From a checkpoint of a small transformer trained on Wikipedia.
Architecture: LayerNorm before each block, learned positions, tied embeddings.
MLP neurons of a small language model. Each row is named by its layer, matrix (up: input weights) and neuron, and shows model dimensions 144-207. Each number is 200 + 30 x the weight over its row's rms, rounded and kept within 0 to 999.
After each neuron's rows, "fires after" lists the tokens most often just before its 100 highest values on Wikipedia text that the model never trained on.

L5.up15,169,201,216,212,206,223,186,212,176,212,207,144,204,222,219,213,212,244,207,220,225,255,166,188,298,205,223,169,188,159,225,226,190,185,149,189,187,252,246,226,219,170,209,176,174,169,185,196,224,192,251,161,166,216,160,143,194,230,219,210,165,182,161,156
fires after: "-", " (", " is", " un", " rec", " was"

L5.up849,173,175,220,160,190,228,192,164,258,180,168,239,173,228,182,189,212,150,197,203,271,199,164,213,171,166,218,230,225,234,209,198,258,161,150,190,214,230,211,219,130,201,209,213,245,158,248,192,182,188,154,162,253,225,205,190,193,176,245,264,234,112,250,156
fires after: " m", " sp", " t", "F", " pl"

L5.up90,230,235,147,209,178,201,206,190,229,190,159,218,126,280,209,207,240,209,142,191,201,218,230,244,238,119,222,158,247,208,161,171,268,254,223,162,187,242,239,201,233,216,130,198,205,188,217,128,206,160,221,217,179,183,201,223,179,214,238,182,212,197,250,200
fires after: " P", " Ch", " B", " J", " L"

L6.up828,240,210,185,144,117,207,198,228,223,210,223,242,181,133,264,226,208,178,205,208,225,186,220,215,265,173,212,210,204,280,181,186,215,221,189,179,219,222,200,210,249,204,210,192,170,228,211,193,230,172,212,193,184,232,216,220,184,212,208,183,205,224,172,202
fires after: " ch", " con", "ch", "all", "fl", "st"

L6.up443,207,141,246,173,225,188,179,237,231,183,187,234,198,216,234,199,217,189,189,154,211,181,190,168,230,150,167,251,242,179,177,166,184,254,244,207,195,261,219,222,187,229,203,209,155,148,202,246,233,156,246,226,177,159,119,184,217,189,201,146,250,191,216,210
fires after: " c", " p", " C", " P", " in"

L5.up546,271,178,208,172,202,234,211,186,252,229,231,169,215,196,204,230,197,201,195,244,224,218,177,201,224,281,222,138,234,188,204,238,246,180,208,183,164,178,204,202,203,254,181,191,224,201,194,147,234,188,169,237,217,203,192,155,205,205,195,198,183,161,183,199
fires after: " S", " s", " Sch", "s", " Is"

L6.up771,190,237,237,176,214,230,150,176,230,188,195,123,209,230,182,223,141,228,165,217,154,232,199,234,209,259,213,200,205,149,163,193,260,209,210,205,148,202,200,208,197,269,211,213,160,214,215,218,185,219,184,204,224,163,146,242,263,171,198,176,209,129,244,230
fires after: "om", " s", " sim", " Car", " S"

L5.up196,183,187,236,171,196,201,218,220,196,157,195,211,171,176,218,231,245,259,248,232,239,189,175,233,219,198,194,156,181,217,140,205,175,193,222,193,255,216,171,243,205,146,160,196,209,245,238,199,131,187,169,154,213,210,172,258,139,191,215,191,201,200,229,154
fires after: " f", " one", "f", "b", " att", " a"

L5.up552,202,119,219,202,214,244,222,185,226,156,222,155,225,226,213,182,169,176,182,146,176,182,186,163,243,222,291,241,226,186,183,241,198,236,171,223,191,214,156,187,176,145,165,212,245,191,170,198,167,157,156,167,172,211,179,215,224,164,215,187,198,209,216,201
fires after: " th", "H", " f", " h", "h", " H"

L5.up128,181,240,200,210,224,212,183,264,215,193,186,169,217,221,259,230,223,242,183,227,191,213,152,217,197,188,180,195,246,205,208,188,199,204,190,193,183,188,182,171,214,195,232,242,204,208,255,131,195,203,165,209,226,173,147,150,241,183,226,192,246,203,210,195
fires after: " res", " s", " sc", " b", " r", "S"

L2.up506,144,207,182,189,247,196,199,205,157,198,198,204,178,226,236,202,154,172,235,239,138,288,217,197,205,206,175,174,172,190,229,132,234,161,204,234,226,166,211,184,189,135,211,178,205,264,171,227,187,213,213,145,187,161,220,247,216,145,215,207,186,177,200,245
fires after: " m", "v", " v", " V", " prom", " inv"

L7.up636,193,216,214,171,168,246,155,231,244,220,185,216,217,249,200,208,238,231,242,233,228,208,235,168,237,208,245,253,196,172,190,229,156,196,150,189,166,205,245,193,199,165,183,177,201,219,151,237,259,209,246,174,234,221,140,205,199,172,138,206,179,224,185,193
fires after: "-", " under", " up", " un"

L7.up738,171,177,207,185,199,176,190,178,216,195,228,204,197,178,247,188,171,169,234,199,175,208,206,228,166,230,208,166,204,249,169,191,218,263,213,213,207,185,198,248,205,162,199,188,198,178,144,230,228,112,209,259,209,216,171,211,248,230,205,160,239,154,204,158
fires after: " ", " A", " c", " a", " E"

L6.up282,204,197,203,167,196,230,214,162,266,216,163,226,172,213,279,200,209,210,218,251,202,191,172,175,180,235,155,224,232,218,185,238,208,229,206,206,181,263,156,158,201,199,169,252,220,240,150,188,226,157,212,255,175,237,180,125,178,223,180,256,196,147,239,181
fires after: "ra", "y", "i", "en", "z", "on"

L5.up740,170,199,222,139,251,192,225,203,184,215,175,171,105,181,241,257,237,200,188,219,283,262,198,203,253,183,223,181,216,204,193,243,242,226,202,174,235,154,177,179,185,226,266,193,175,245,201,258,241,221,220,212,163,235,123,178,179,160,208,195,223,198,181,247
fires after: " f", " v", " l", " p", "ap"

L5.up109,195,182,161,220,232,193,154,230,148,197,195,228,153,234,211,191,173,180,179,146,264,224,171,213,213,160,191,154,187,218,170,183,228,196,216,187,240,167,210,206,186,259,191,170,172,200,159,212,200,234,204,180,174,186,136,209,239,220,199,171,213,181,195,183
fires after: " n", " l", " p", " L", " ann"

L5.up267,206,185,206,217,199,220,200,238,267,210,176,226,206,201,138,217,217,209,170,220,221,129,174,163,199,184,225,189,211,233,230,183,191,217,268,207,185,191,201,180,218,192,176,232,196,215,184,181,254,194,239,159,240,196,231,136,174,139,198,244,248,255,185,258
fires after: " at", " in", ",", " of"

L6.up183,198,202,217,190,202,197,149,204,239,165,184,162,251,229,183,197,239,130,230,159,217,180,231,225,209,219,164,223,206,200,164,182,215,200,175,144,143,240,253,179,157,193,198,196,216,233,234,179,184,153,197,214,214,225,158,170,176,197,210,234,250,180,200,200
fires after: " r", " f", " gr", " Gr", " cl", " F"

L6.up314,223,219,241,163,222,210,210,210,224,193,211,212,176,219,170,193,199,190,161,270,236,230,202,208,179,181,218,186,158,171,179,217,220,260,163,256,109,193,213,187,204,195,180,207,210,154,235,218,176,184,211,245,189,224,169,211,206,269,153,221,218,174,182,167
fires after: " H", " h", " a", " the", "'s"

L5.up778,142,216,215,167,208,152,171,232,199,204,156,261,199,227,172,226,219,243,203,232,179,182,173,163,160,199,195,129,233,175,190,183,257,163,141,244,184,188,194,169,235,171,189,154,151,222,250,180,193,180,208,231,218,220,202,247,168,185,187,215,211,176,227,182
fires after: " V", " L", " M", " E", " l", " Sp"

L2.up389,186,185,210,264,180,254,219,175,168,208,177,176,195,250,221,169,149,203,257,194,187,225,202,131,217,189,236,178,162,232,154,205,206,208,166,284,149,189,205,190,167,145,245,145,206,162,193,218,247,219,152,164,191,154,235,221,239,254,210,205,201,206,193,117
fires after: "-", " \"", ".\n\n", " ", " (", "\n\n"

L2.up105,120,212,181,147,245,241,185,204,185,217,264,195,253,178,215,182,189,209,206,213,176,287,172,206,205,228,163,157,238,205,206,124,196,162,176,223,143,237,196,174,220,176,214,219,161,236,220,205,233,182,202,189,206,176,203,221,215,202,174,179,182,238,249,250
fires after: " V", "v", " G", " g", " M", " S"

L6.up5,176,167,260,218,160,190,201,238,242,204,161,208,150,198,223,219,218,176,189,160,242,208,244,267,206,176,210,203,182,249,230,178,169,197,171,186,139,208,205,167,216,172,209,193,180,203,227,197,216,204,174,186,208,232,176,197,242,187,156,228,209,193,223,168
fires after: " a", " n", " j", ")", " N"

L7.up583,223,123,223,215,184,198,230,182,199,205,200,132,208,193,179,214,205,175,190,185,155,208,222,184,158,185,214,199,220,200,148,183,174,224,211,202,199,285,196,206,208,166,160,218,194,242,256,173,190,236,224,267,249,180,177,273,180,225,216,177,174,192,178,142
fires after: " re", "s", " s", "S", " S"

L7.up673,216,160,228,229,205,202,230,178,214,206,160,220,199,136,245,217,230,146,221,202,146,215,168,186,190,179,256,183,206,204,147,210,199,210,255,156,186,253,140,197,187,174,230,185,219,200,176,220,251,210,188,267,230,203,226,210,186,162,226,216,169,174,229,201
fires after: " s", " to", " t", "s", " he", "I"

L5.up358,200,201,187,213,180,212,160,216,214,228,209,242,246,172,178,213,168,226,245,226,223,190,237,217,152,211,260,196,174,251,215,255,175,204,181,202,240,229,196,175,228,189,156,256,203,195,192,227,219,194,195,213,170,246,203,194,215,144,172,216,177,180,179,258
fires after: " c", " C", " con", " a", " ar", " re"

L7.up173,156,190,197,227,163,250,193,189,209,207,191,188,237,179,227,175,189,201,208,176,198,197,197,194,233,216,184,267,197,214,196,224,217,196,180,197,189,152,176,242,212,280,167,190,202,196,201,213,207,181,173,203,248,168,242,175,216,249,229,211,207,222,218,181
fires after: " t", " ab", " T", " cont", " the"

L7.up684,201,205,200,173,180,229,208,231,219,270,218,171,224,189,204,218,230,199,208,150,167,177,167,242,256,177,218,217,233,157,211,177,159,216,251,202,241,194,186,200,215,184,140,211,169,217,169,219,207,181,211,255,162,142,242,179,194,184,212,208,147,246,190,171
fires after: " J", " t", " K", " S", "b", " m"

L6.up20,196,160,238,138,218,154,189,196,230,183,216,186,205,160,176,166,194,218,195,210,208,225,157,168,186,185,187,179,256,194,208,133,224,215,214,191,189,218,202,161,193,198,163,230,202,224,214,250,204,159,207,193,268,212,169,199,120,192,191,205,200,198,188,207
fires after: " (", " the", "'s", " his", " to", " her"

L6.up276,221,206,181,208,192,202,144,180,250,157,156,180,188,195,188,266,226,209,206,172,200,191,239,220,219,224,207,157,183,171,171,226,210,159,185,230,191,180,173,198,189,236,188,262,207,166,215,195,240,207,208,133,221,190,155,208,176,177,259,186,269,195,204,205
fires after: " ", "–", " s", " inv"

L5.up457,181,186,258,208,236,189,157,207,230,192,179,202,233,177,176,182,184,168,218,248,219,195,219,202,182,164,193,188,191,207,194,162,211,165,189,204,144,228,196,207,219,197,201,206,178,217,209,209,155,213,238,254,271,203,161,263,175,275,199,224,182,233,276,222
fires after: " the", " one", " his", "ar", " ar", " a"

L5.up476,161,118,209,189,189,196,211,210,222,219,242,121,230,231,120,229,199,218,220,196,159,204,171,172,162,186,216,226,169,221,221,154,212,307,189,206,233,195,117,185,155,150,167,223,252,212,227,185,173,218,200,162,184,173,195,191,196,148,193,196,235,184,203,171
fires after: " was", " is", " one", " of", " became"

L7.up386,211,180,211,170,176,224,181,176,160,196,168,223,174,241,169,240,153,217,162,195,164,220,216,213,235,220,186,220,230,246,194,211,167,211,155,202,220,170,258,187,191,186,220,306,197,178,172,202,234,224,241,239,176,153,226,184,195,205,157,148,238,162,197,218
fires after: " st", " be", " St", " was", " is", " r"

L5.up177,191,228,200,191,205,173,152,216,196,180,213,179,222,220,169,212,201,180,190,166,290,196,238,216,204,191,202,199,234,281,163,232,217,221,215,198,219,222,168,244,159,211,196,155,173,217,195,176,235,211,190,215,231,191,218,189,201,155,203,229,210,197,136,212
fires after: " f", "-", "^{", " s", " F", " w"

L2.up469,183,239,201,219,220,175,184,185,192,165,143,193,182,181,234,172,184,165,210,225,205,251,223,191,152,228,234,182,232,217,195,206,205,253,213,181,105,236,225,179,165,195,218,178,248,213,252,167,230,238,181,220,213,190,233,231,224,239,203,261,168,152,172,140
fires after: " ", " the", " ("

L7.up622,234,164,215,242,220,127,166,217,267,206,214,236,239,236,255,183,213,186,161,203,190,214,162,154,182,185,180,230,213,192,193,145,200,156,189,180,240,211,196,232,181,226,166,204,221,281,232,213,171,217,195,206,130,228,226,205,246,245,186,188,185,205,225,221
fires after: ".", "es", ":", "t", "p"

L6.up480,248,198,207,206,190,215,194,212,199,203,196,227,207,242,150,223,218,208,170,143,258,193,168,176,120,250,128,229,207,211,246,157,194,253,191,208,159,129,162,211,203,242,218,239,203,181,133,173,217,207,214,238,214,209,191,186,170,193,207,248,198,210,184,150
fires after: "A", "y", "E", "a", "ra", "O"

L6.up819,186,141,242,181,191,207,194,180,235,189,172,202,196,212,181,252,192,171,186,217,211,206,169,273,205,180,240,187,272,215,208,261,221,168,198,197,233,220,172,220,181,181,178,217,198,201,213,180,185,188,215,253,192,231,212,187,136,234,199,192,193,198,253,212
fires after: " T", " t", " m", " h", " P"

L2.up403,156,211,195,242,226,167,177,222,220,264,167,157,185,199,245,207,209,199,181,193,234,162,203,241,206,157,222,218,159,169,224,249,243,245,193,228,185,210,280,177,182,192,162,147,174,219,207,209,227,149,166,204,218,200,211,185,208,206,210,197,188,204,140,173
fires after: " Ch", " K", " F", " H", " Y"

L6.up659,203,198,236,199,163,228,200,179,130,198,214,252,201,206,179,202,231,189,220,177,163,222,292,195,193,188,215,191,226,176,199,174,222,219,183,290,213,182,175,152,208,209,198,199,204,200,185,217,183,176,188,250,200,180,239,215,190,209,213,181,212,204,179,194
fires after: " T", " I", "ou", " H", "y", " W"

L6.up618,273,209,243,174,170,233,150,214,215,222,191,233,254,179,180,169,185,180,240,195,193,203,196,239,243,133,209,228,203,193,242,233,199,223,170,218,202,154,183,224,174,197,142,221,179,194,189,248,185,227,237,246,141,201,247,218,205,166,189,189,168,196,182,245
fires after: " W", " T", " K", " t", "W"

L2.up398,165,259,194,177,228,178,166,193,168,222,206,211,239,193,177,236,187,180,157,245,159,181,171,199,261,191,144,225,202,178,219,198,208,224,204,177,259,185,206,193,164,210,202,215,148,168,152,201,204,214,220,237,210,179,190,206,253,294,185,212,197,159,167,166
fires after: " n", " e", "as", "e", " N"

L5.up110,177,192,198,172,221,233,176,185,230,256,196,185,220,278,224,200,192,188,189,160,248,214,152,258,205,175,221,187,189,195,212,212,222,209,233,210,143,172,237,191,260,181,216,248,189,193,185,222,167,144,217,209,168,197,172,178,172,199,200,210,222,187,185,173
fires after: " F", " Ch", " G", " B", " H", " D"

L6.up18,237,241,235,202,218,216,155,224,228,262,221,186,237,261,208,227,250,161,183,225,221,169,180,205,199,187,286,135,242,207,210,229,246,192,219,165,218,178,212,221,225,191,154,180,228,219,252,177,163,187,198,216,223,159,227,211,210,239,194,203,198,238,227,201
fires after: " ", " J", " B", " S", " H"

L7.up522,204,135,200,200,180,193,229,214,145,184,178,153,246,191,198,152,220,156,197,272,198,162,198,191,170,234,234,184,185,268,180,188,192,166,164,199,215,179,173,223,199,197,189,220,181,222,223,191,222,195,179,235,165,169,227,195,217,199,240,194,194,249,183,173
fires after: " No", " R", "ou", " S", " r", "u"

L7.up425,231,199,181,207,222,219,244,260,154,164,196,142,249,249,167,226,180,302,167,184,216,164,224,225,136,212,191,199,207,200,210,180,214,193,211,160,184,181,203,224,175,207,219,192,232,153,186,203,211,168,202,237,180,264,165,176,204,205,232,216,193,186,198,205
fires after: " as", " up", " h", " with", " comp", "b"

L5.up829,185,199,268,203,205,179,154,172,134,227,194,161,240,199,191,186,151,193,261,228,224,208,213,184,259,187,194,206,203,217,233,182,160,236,131,194,230,173,217,186,195,184,204,225,222,233,149,243,236,205,255,266,185,187,194,178,265,199,197,251,170,182,210,143
fires after: " a", " be", " e", " N", "y", " se"

L5.up167,218,194,203,155,205,175,232,148,219,217,214,267,199,220,242,163,216,183,187,218,179,182,171,158,223,174,207,199,262,143,193,198,209,215,232,166,165,223,129,186,192,184,171,201,201,228,141,193,196,210,197,202,188,224,169,220,192,184,189,201,198,254,178,172
fires after: " his", " h", "'s", " her", "’"

L2.up222,136,225,187,162,196,214,158,92,160,199,187,207,208,214,240,241,184,218,161,218,256,210,210,216,128,202,216,223,231,185,270,212,243,243,161,235,192,217,207,220,174,162,203,169,217,188,155,216,270,194,215,177,202,211,241,130,250,262,188,176,223,201,165,193
fires after: " e", " a", " pro", "ou", " A", " E"

L5.up724,177,181,207,204,166,259,213,153,188,186,192,173,256,246,182,182,205,184,173,235,188,173,216,218,234,261,170,176,184,207,169,234,216,190,150,151,178,189,199,230,224,179,223,250,162,140,199,199,236,165,228,266,205,241,172,196,238,185,199,222,227,220,200,231
fires after: " No", "ar", " R", "1", "2", " Ar"

L6.up768,194,194,300,175,215,246,203,191,221,186,200,185,176,204,175,180,172,223,212,241,263,168,168,191,154,213,159,162,223,181,212,170,209,215,192,210,194,235,180,152,218,193,194,221,254,231,195,179,198,165,172,218,231,243,243,243,224,220,171,213,180,176,201,178
fires after: "ra", "z", " a", " A", " f", " B"

L5.up282,163,198,138,208,183,192,168,186,219,174,213,169,197,216,226,165,193,173,158,203,175,208,184,182,210,185,188,162,209,214,165,226,195,171,257,195,182,235,258,179,204,208,191,197,187,199,183,210,178,179,189,242,170,178,231,148,197,193,202,149,229,270,183,154
fires after: " S", " V", " M", " ", " P", "M"

L5.up486,225,171,213,146,190,205,228,177,179,187,220,215,218,197,151,181,250,180,199,147,210,189,228,172,219,173,175,216,243,199,185,183,186,204,148,241,218,159,218,223,178,202,232,197,102,226,192,225,187,218,187,163,171,254,237,195,197,164,203,257,232,175,248,235
fires after: " R", " a", " r", " sp", " v", " P"

L5.up539,188,202,225,136,222,184,206,159,204,212,230,245,179,223,215,225,198,246,258,201,218,191,193,215,139,269,236,171,191,205,158,208,176,191,146,169,263,205,146,225,153,187,158,198,229,165,197,230,187,162,187,181,202,229,244,235,252,199,173,205,226,159,224,201
fires after: " A", " an", "ar", " a", " al"

L6.up157,197,239,207,239,158,168,180,196,210,250,258,201,208,225,164,163,214,224,232,218,194,182,226,216,160,192,227,233,232,220,201,184,202,184,187,243,202,181,205,203,230,222,193,215,269,186,172,229,159,206,211,209,178,260,226,231,180,196,213,220,194,211,208,244
fires after: " cons", " ar", " Ar", " of", " C"

L6.up487,259,175,251,187,196,268,232,209,228,156,188,217,212,229,182,205,202,216,186,212,213,224,209,265,186,186,225,215,206,209,232,218,209,213,189,277,224,236,167,222,183,164,191,197,221,201,236,201,188,187,237,134,158,232,182,226,178,142,259,253,230,186,205,202
fires after: " f", " h", " b", " t", "ig", "b"

L5.up462,167,168,223,173,278,214,239,191,198,225,225,179,228,214,240,175,247,161,177,237,186,215,166,236,184,215,216,235,222,183,190,197,209,155,187,207,181,168,203,193,179,212,188,188,209,205,214,192,156,171,178,243,178,200,188,175,207,169,204,162,210,214,204,232
fires after: " a", " A", " B", " m", " O", "m"

L7.up699,207,186,213,171,211,208,205,194,265,192,198,223,98,200,239,230,202,197,171,226,217,225,181,225,233,195,221,199,172,206,200,178,222,191,160,157,185,231,214,192,212,224,151,189,254,183,206,186,210,151,213,222,202,210,253,155,214,215,170,196,228,185,236,180
fires after: " b", " B", "B", " G", " M", "ac"

L7.up718,227,185,225,198,207,157,156,261,192,238,183,185,167,259,290,224,183,178,247,187,295,208,190,205,279,207,270,240,195,210,162,197,227,189,215,218,234,190,227,258,184,183,132,170,193,200,214,186,212,196,242,201,261,216,216,170,194,194,235,222,184,169,188,166
fires after: " P", " p", " F", " f", " Ch"

L6.up497,138,250,204,174,251,202,194,191,213,208,203,231,213,170,217,165,205,151,153,235,215,227,172,204,162,158,175,209,188,203,164,258,215,216,230,169,206,249,190,185,191,179,217,196,212,166,162,192,169,118,228,200,228,193,204,215,195,193,211,175,230,250,174,184
fires after: " A", " E", "A", " I", "I", " G"

L6.up44,207,229,182,202,185,204,229,228,224,159,166,143,227,213,194,222,235,186,212,195,236,172,215,222,274,201,181,219,181,198,150,234,181,192,164,205,204,262,163,215,226,214,173,235,155,175,226,202,185,201,182,231,194,160,287,223,170,146,204,192,184,239,186,183
fires after: " s", " S", "C", "S", " th"

L5.up733,177,184,197,178,246,225,176,182,183,226,190,179,202,231,192,191,205,189,184,177,186,234,179,229,169,242,193,187,217,187,225,176,176,178,177,241,125,216,220,231,230,236,179,223,165,232,218,207,199,184,204,173,202,217,216,161,197,217,214,193,206,170,212,206
fires after: " a", " the", " M", " in", " A", " Ab"

L2.up691,184,236,199,199,269,202,210,209,224,170,153,184,185,191,235,212,246,230,162,174,155,159,159,210,177,213,213,196,200,223,220,243,190,252,221,175,150,218,225,192,202,236,194,212,222,242,199,214,198,192,167,203,229,224,212,209,168,202,166,235,219,208,187,169
fires after: " the", " pre", ",", " Or", " A"

L7.up780,204,175,192,181,151,253,168,160,209,189,175,188,218,197,210,231,195,172,203,243,205,215,177,202,218,205,211,209,191,238,180,205,188,211,165,259,206,178,164,250,200,226,185,154,133,210,215,237,198,207,225,143,183,158,215,215,221,141,195,151,169,216,195,211
fires after: " ", " S", " s", "S"

L5.up183,235,178,230,157,206,264,157,187,192,187,222,159,198,207,224,248,238,185,160,222,180,161,196,181,184,202,224,103,196,215,178,195,204,251,201,190,218,202,194,234,171,160,155,158,232,177,213,188,174,178,186,239,217,205,232,229,181,220,213,159,280,176,171,194
fires after: " ", " a", " as", " the", " s", " up"

L2.up627,190,257,176,206,213,139,229,196,206,209,208,181,273,215,149,256,163,184,179,198,151,168,166,194,233,220,167,224,201,183,184,191,228,154,182,184,200,198,260,205,217,193,150,208,226,223,200,254,197,217,215,193,212,185,222,177,240,255,253,217,231,217,135,236
fires after: " n", " N", " S", "n", "N"

L7.up631,173,271,235,155,205,268,144,183,182,203,235,187,194,239,205,204,249,251,188,199,219,156,175,232,211,192,209,172,230,206,215,253,211,148,228,208,190,182,219,235,203,203,206,209,193,210,176,209,191,156,231,206,211,173,214,166,209,197,196,260,270,235,231,208
fires after: " G", " f", " F", " g"

L6.up384,212,217,173,186,236,202,177,172,271,197,134,152,184,201,208,240,192,201,242,265,217,243,231,173,208,210,217,251,231,238,210,214,248,284,202,170,154,209,214,232,188,250,185,207,132,219,188,159,225,193,194,172,197,197,192,183,175,152,193,178,162,174,183,168
fires after: " ", "-", " s", " ("

L5.up765,242,184,194,176,218,237,174,172,169,232,179,201,191,201,175,246,149,216,176,196,222,197,201,199,201,224,243,179,207,175,185,208,213,163,204,157,190,217,231,218,183,209,240,148,137,192,142,205,196,200,211,217,190,172,208,228,157,157,202,222,195,219,227,233
fires after: " F", " f", "f", "e", "w", " W"

L7.up137,267,203,214,232,168,181,173,248,188,210,212,169,243,213,210,222,192,179,234,152,275,192,209,228,163,185,209,202,204,224,164,191,176,182,236,155,161,201,217,236,172,234,223,183,250,198,223,280,219,225,190,223,174,226,178,191,177,160,211,136,199,184,188,223
fires after: " f", " F", " dist", " P", "ist", " p"

L5.up298,145,166,223,222,185,207,169,244,247,224,201,223,227,266,169,277,168,205,234,246,220,166,196,239,228,202,186,184,255,197,226,198,226,230,242,216,150,231,230,234,177,187,199,184,212,197,211,187,217,210,190,150,185,220,179,170,201,219,187,213,231,235,210,201
fires after: ",", " in", "),", "C", " and"

L5.up583,149,159,220,162,156,206,195,220,202,188,198,166,155,169,256,224,155,181,231,187,242,220,160,145,178,203,216,203,199,180,247,184,212,216,162,161,192,248,254,242,156,205,194,197,182,180,167,215,217,205,187,223,180,235,236,219,181,179,167,196,195,180,203,174
fires after: " M", " m", " p", " B", "ap", "m"

L6.up589,209,198,159,199,205,229,183,208,200,201,174,181,177,245,176,199,192,180,164,176,217,209,181,189,203,181,228,204,210,207,213,207,207,215,177,188,219,184,168,164,205,150,152,236,191,176,228,193,207,202,186,196,212,192,200,195,240,173,189,169,247,184,217,227
fires after: " was", " as", " is", " be", " a", " adv"

L6.up726,209,203,222,196,200,182,204,198,168,234,169,189,238,167,146,232,206,221,230,189,157,212,250,206,221,183,248,230,211,240,164,235,182,193,187,254,184,234,207,188,171,185,167,176,136,169,237,206,230,179,204,242,226,209,192,255,132,189,247,216,232,216,224,146
fires after: " h", " H", " T", "ear"

L5.up479,166,229,180,228,193,214,187,196,165,229,147,172,217,211,210,237,228,192,140,200,196,183,178,219,171,212,226,246,220,197,167,192,227,229,194,208,152,196,211,208,197,223,227,163,205,184,236,274,237,210,180,183,185,235,191,179,204,197,159,278,217,196,250,224
fires after: " C", " A", " a", " the", "|", " L"

L6.up317,243,181,167,206,202,222,216,189,194,226,183,205,209,218,202,217,233,235,164,130,205,185,209,184,218,182,170,193,202,188,191,194,164,211,147,191,200,227,247,210,196,214,210,224,170,205,198,159,228,218,230,190,215,255,253,172,195,260,170,189,231,194,195,260
fires after: " p", "p", " r", " c", " P", "at"

L7.up59,223,197,220,209,237,233,191,228,230,193,178,181,181,238,204,223,222,193,152,162,212,202,177,185,205,194,214,198,252,220,212,234,180,190,215,197,202,216,219,223,224,243,185,185,217,187,198,218,242,198,282,195,184,226,146,216,226,208,182,238,176,178,147,174
fires after: " be", " c", " C", " Pre", " pre", " sc"

L7.up773,172,202,197,191,233,181,181,209,180,107,212,205,177,174,175,212,195,194,252,199,202,230,265,180,137,247,214,229,223,223,189,252,167,165,204,216,242,224,171,194,211,174,200,185,219,178,189,202,203,168,191,183,185,230,220,209,207,156,206,225,256,200,219,184
fires after: " to", "g", " met", "ater", " be"

L5.up321,166,190,233,150,191,216,180,226,179,236,163,227,123,221,187,202,206,221,188,215,220,216,236,191,206,198,227,163,224,188,234,213,250,147,227,108,225,133,221,220,216,209,254,188,233,222,206,212,241,222,170,144,235,255,193,212,178,189,231,255,205,210,215,201
fires after: " sh", " l", " r", " sp", " f"

L5.up424,187,164,222,232,231,226,231,206,177,220,226,224,207,184,192,200,232,177,188,197,243,209,140,192,232,168,178,179,207,203,166,214,247,196,231,205,246,226,224,218,233,222,190,170,207,156,238,229,214,257,201,186,199,238,138,149,213,152,202,183,215,203,236,221
fires after: " P", " p", " Qu", " qu", "ep", " comp"